MLP neurons of a small language model. Each row is named by its layer, matrix (gate and up: input weights) and neuron, and shows model dimensions 16-79. Each number is 200 + 40 x the weight over its row's rms, rounded and kept within 0 to 999. A neuron's up and down rows have the sign that makes its largest values positive.
A block is one neuron, or neurons of one layer that tend to fire together. After each block is what it responds to, as a language model described it from the Wikipedia text at the highest values.

L5.gate375,212,197,265,222,208,117,207,103,199,130,227,194,221,88,225,255,191,252,187,139,143,138,177,195,222,202,149,161,176,180,238,209,175,226,182,166,233,189,198,169,167,197,209,189,200,143,163,171,229,220,132,195,199,211,221,215,184,272,198,213,265,204,204,172
L5.up375,174,215,142,216,212,193,215,164,201,139,180,158,188,154,163,193,173,212,247,114,246,109,150,252,245,181,162,235,255,197,248,184,204,161,256,150,229,172,199,198,243,208,124,157,264,160,145,198,222,195,198,278,123,206,267,192,289,160,186,246,195,189,300,203
Responds to: Periods right after abbreviations and initials, such as Rs., Cpl., J., Dr., Dept., Mo.; also some sentence-ending periods after names or places.

L2.gate308,172,220,257,219,262,230,189,182,206,218,171,215,155,185,255,178,187,207,195,279,215,131,225,206,216,182,137,177,180,252,225,186,231,209,241,196,126,164,195,222,159,146,204,230,229,160,258,215,226,251,216,168,190,188,226,180,174,167,174,161,216,209,207,220
L2.up308,220,260,191,123,223,166,243,202,198,173,208,265,219,200,150,194,240,174,153,272,151,240,184,105,207,267,169,174,184,124,147,103,187,199,160,218,231,207,194,209,247,169,214,182,175,175,181,182,189,170,182,219,157,223,196,188,187,205,214,257,161,223,237,228
L2.gate429,216,195,211,271,273,130,279,274,153,162,207,219,259,241,139,193,153,172,186,158,177,259,154,170,186,224,293,226,234,222,206,155,284,158,127,211,206,268,176,239,164,235,206,166,185,203,185,317,154,225,250,212,146,264,215,225,181,210,171,208,226,225,132,239
L2.up429,148,180,216,179,188,163,212,221,262,193,191,176,233,269,205,223,146,206,260,215,208,183,239,236,218,266,225,216,294,137,152,173,197,154,239,209,205,221,154,294,212,216,174,79,200,135,264,173,172,195,260,184,195,204,210,157,207,208,162,167,205,229,138,263
L2.gate656,210,176,195,114,270,223,226,205,236,117,199,186,205,223,235,204,165,263,204,145,200,157,156,205,259,220,209,136,187,263,200,197,189,211,215,221,145,154,137,183,217,176,192,143,179,169,221,178,135,250,199,201,270,191,220,182,201,206,190,155,217,202,147,255
L2.up656,214,207,242,233,245,171,211,286,158,213,183,228,276,173,196,255,195,126,264,179,124,148,209,256,202,148,190,271,212,245,200,177,290,165,212,226,190,247,139,271,256,200,150,169,206,185,239,214,233,177,183,167,204,243,287,253,221,241,177,257,174,218,231,197
L2.gate715,199,223,258,218,249,220,284,174,244,156,181,229,218,171,195,227,221,229,165,180,196,212,238,165,198,224,115,250,255,184,157,121,200,245,154,139,161,206,216,219,152,240,268,229,211,252,169,285,217,154,191,227,258,215,168,223,156,214,220,175,223,263,205,171
L2.up715,183,203,299,225,219,165,198,232,253,153,188,155,269,223,264,182,223,299,233,212,198,216,221,226,220,232,221,197,204,197,148,170,240,208,230,142,178,107,152,179,217,276,254,207,231,197,167,264,224,142,247,168,253,211,206,241,229,233,213,168,269,210,220,224
Responds to: Main verb (or its ending, or the following that/on) right after a named subject, especially critics' verdicts in reception sections: called, stated, thought.

L5.gate585,130,196,292,270,238,185,241,187,220,197,199,144,185,139,215,225,170,116,188,205,172,152,230,202,139,205,143,166,254,193,231,190,195,223,165,138,156,198,165,105,217,249,172,283,218,237,199,177,168,214,166,198,204,156,257,206,217,170,253,163,193,200,160,142
L5.up585,157,138,165,182,261,205,240,143,235,183,138,177,206,176,247,290,167,210,181,231,199,205,147,275,229,197,173,182,212,234,145,237,152,187,255,212,204,227,251,180,268,250,228,198,215,175,167,139,187,177,206,152,211,190,117,216,142,152,161,165,212,265,219,225
Responds to: Final piece of a verb or its bound particle or preposition, right before the object, e.g. interpre-ted, responded to, pointed out; also table-header row ends.

L4.gate90,167,171,253,210,291,196,115,192,207,142,227,197,113,270,232,261,262,228,204,181,280,215,201,181,211,179,134,217,231,223,208,225,144,194,173,259,196,236,146,180,211,199,187,280,95,181,186,135,264,215,192,268,321,223,163,143,213,224,166,133,221,188,240,213
L4.up90,178,201,210,241,183,199,217,158,266,132,203,140,153,194,158,221,198,210,239,161,276,211,93,118,135,132,244,183,146,141,107,186,184,200,214,222,220,174,171,196,201,162,186,243,167,232,246,179,174,202,234,138,257,252,208,180,209,278,253,235,195,205,244,204
L4.gate152,205,201,186,149,262,178,229,264,261,177,240,203,191,238,213,165,111,211,200,235,234,253,216,164,165,118,197,212,141,197,203,206,152,186,240,145,160,178,188,232,184,208,218,247,196,237,168,239,211,180,196,137,186,206,241,143,187,231,262,185,204,233,189,223
L4.up152,197,255,212,158,189,257,164,238,237,202,273,158,171,225,157,173,217,181,218,109,231,251,204,143,177,172,293,295,172,192,230,246,168,194,269,171,265,292,132,231,175,195,136,214,129,193,182,231,158,225,218,147,196,213,183,184,183,221,232,164,244,247,261,176
L4.gate488,203,232,138,199,221,157,218,284,177,226,182,161,145,222,224,201,301,199,231,251,187,140,160,190,177,255,162,266,224,161,171,125,207,167,163,157,298,228,238,183,143,178,200,244,181,192,233,264,268,163,158,180,216,274,273,196,184,186,177,134,228,231,200,207
L4.up488,225,211,174,188,154,232,185,190,252,144,260,193,141,241,241,117,215,204,207,211,190,244,208,236,226,209,163,257,179,186,129,200,162,234,162,223,171,183,215,225,211,212,237,163,182,159,182,156,208,201,184,195,214,190,225,149,242,259,244,120,233,232,165,224
L4.gate533,200,206,243,199,233,227,303,254,264,158,116,229,165,232,249,198,195,213,155,190,171,191,182,154,156,167,183,226,289,133,214,223,233,264,249,190,162,210,221,179,165,186,144,170,295,161,171,213,222,233,171,144,197,194,201,278,234,271,228,173,219,231,198,191
L4.up533,220,196,204,234,227,217,220,152,204,177,104,156,206,202,193,184,145,134,248,195,176,142,182,236,192,210,185,213,270,158,226,231,105,152,192,149,169,118,208,180,219,271,234,242,233,115,224,111,256,289,190,209,139,210,161,265,212,191,185,180,224,216,171,174
Responds to: Main verb (or its first word piece) just after a named or pronoun subject, mostly speech verbs in reviews and plot summaries: stated, remarked, commented, realizes.

L2.gate89,183,207,254,177,245,183,160,152,216,187,154,160,166,183,197,214,185,236,206,196,228,248,251,179,189,208,184,317,204,222,262,195,159,209,284,159,146,202,236,248,162,230,183,237,156,180,207,186,196,219,193,246,174,151,185,174,171,118,238,160,167,241,207,228
L2.up89,235,230,218,259,237,196,221,149,176,160,225,251,155,179,240,158,229,194,214,123,197,196,185,218,201,192,211,172,153,316,215,141,253,255,215,187,198,296,206,145,93,189,168,262,183,242,166,151,105,205,150,191,222,196,216,168,225,197,135,277,104,165,207,180
L2.gate278,178,147,186,169,241,110,126,212,286,194,211,193,218,190,195,203,131,216,305,215,179,206,263,138,258,181,197,123,172,229,299,154,217,166,241,192,201,158,274,207,181,230,278,193,163,172,158,224,215,180,125,198,162,247,163,110,195,208,181,178,231,264,123,177
L2.up278,217,181,175,178,202,236,203,171,128,188,155,198,181,250,136,176,305,172,258,173,287,179,237,149,191,219,155,183,111,265,201,293,214,237,273,153,269,169,212,219,208,198,246,203,157,225,243,169,141,208,223,211,251,207,201,155,237,241,213,183,187,208,194,184
L2.gate385,240,227,258,208,289,183,199,128,256,201,176,216,110,181,226,199,206,189,191,230,161,175,214,252,227,177,213,214,204,185,288,180,191,196,235,222,262,151,193,227,177,256,132,279,248,248,165,172,230,211,168,178,163,162,180,162,233,244,165,170,146,142,222,134
L2.up385,166,202,216,225,285,119,167,229,265,169,161,218,155,216,131,205,165,203,197,186,272,198,242,194,168,208,239,201,147,140,218,231,244,255,226,212,201,278,234,230,221,130,205,163,226,176,192,146,209,102,258,190,167,177,206,125,177,266,132,228,184,251,170,200
L2.gate486,174,202,247,143,253,296,138,224,216,229,207,111,163,203,199,214,213,199,197,145,174,234,237,175,132,190,238,175,200,178,230,187,208,191,199,260,140,195,178,249,225,256,145,204,169,232,258,196,109,181,237,187,239,218,222,210,137,176,255,201,132,225,121,193
L2.up486,259,119,190,185,238,161,162,219,221,148,209,197,160,184,180,235,230,192,236,201,202,179,218,161,224,151,139,172,231,223,257,260,191,158,241,184,194,171,282,209,204,211,171,218,217,251,164,159,150,155,222,204,206,192,118,202,199,166,194,195,189,153,165,253
Responds to: The period after a capital initial in personal names, such as A. W. B. Powell, Thomas W. Hardwick, G. H. K. Lawson, and sometimes mid-word pieces (hom-ec-oming, ex-on-erated).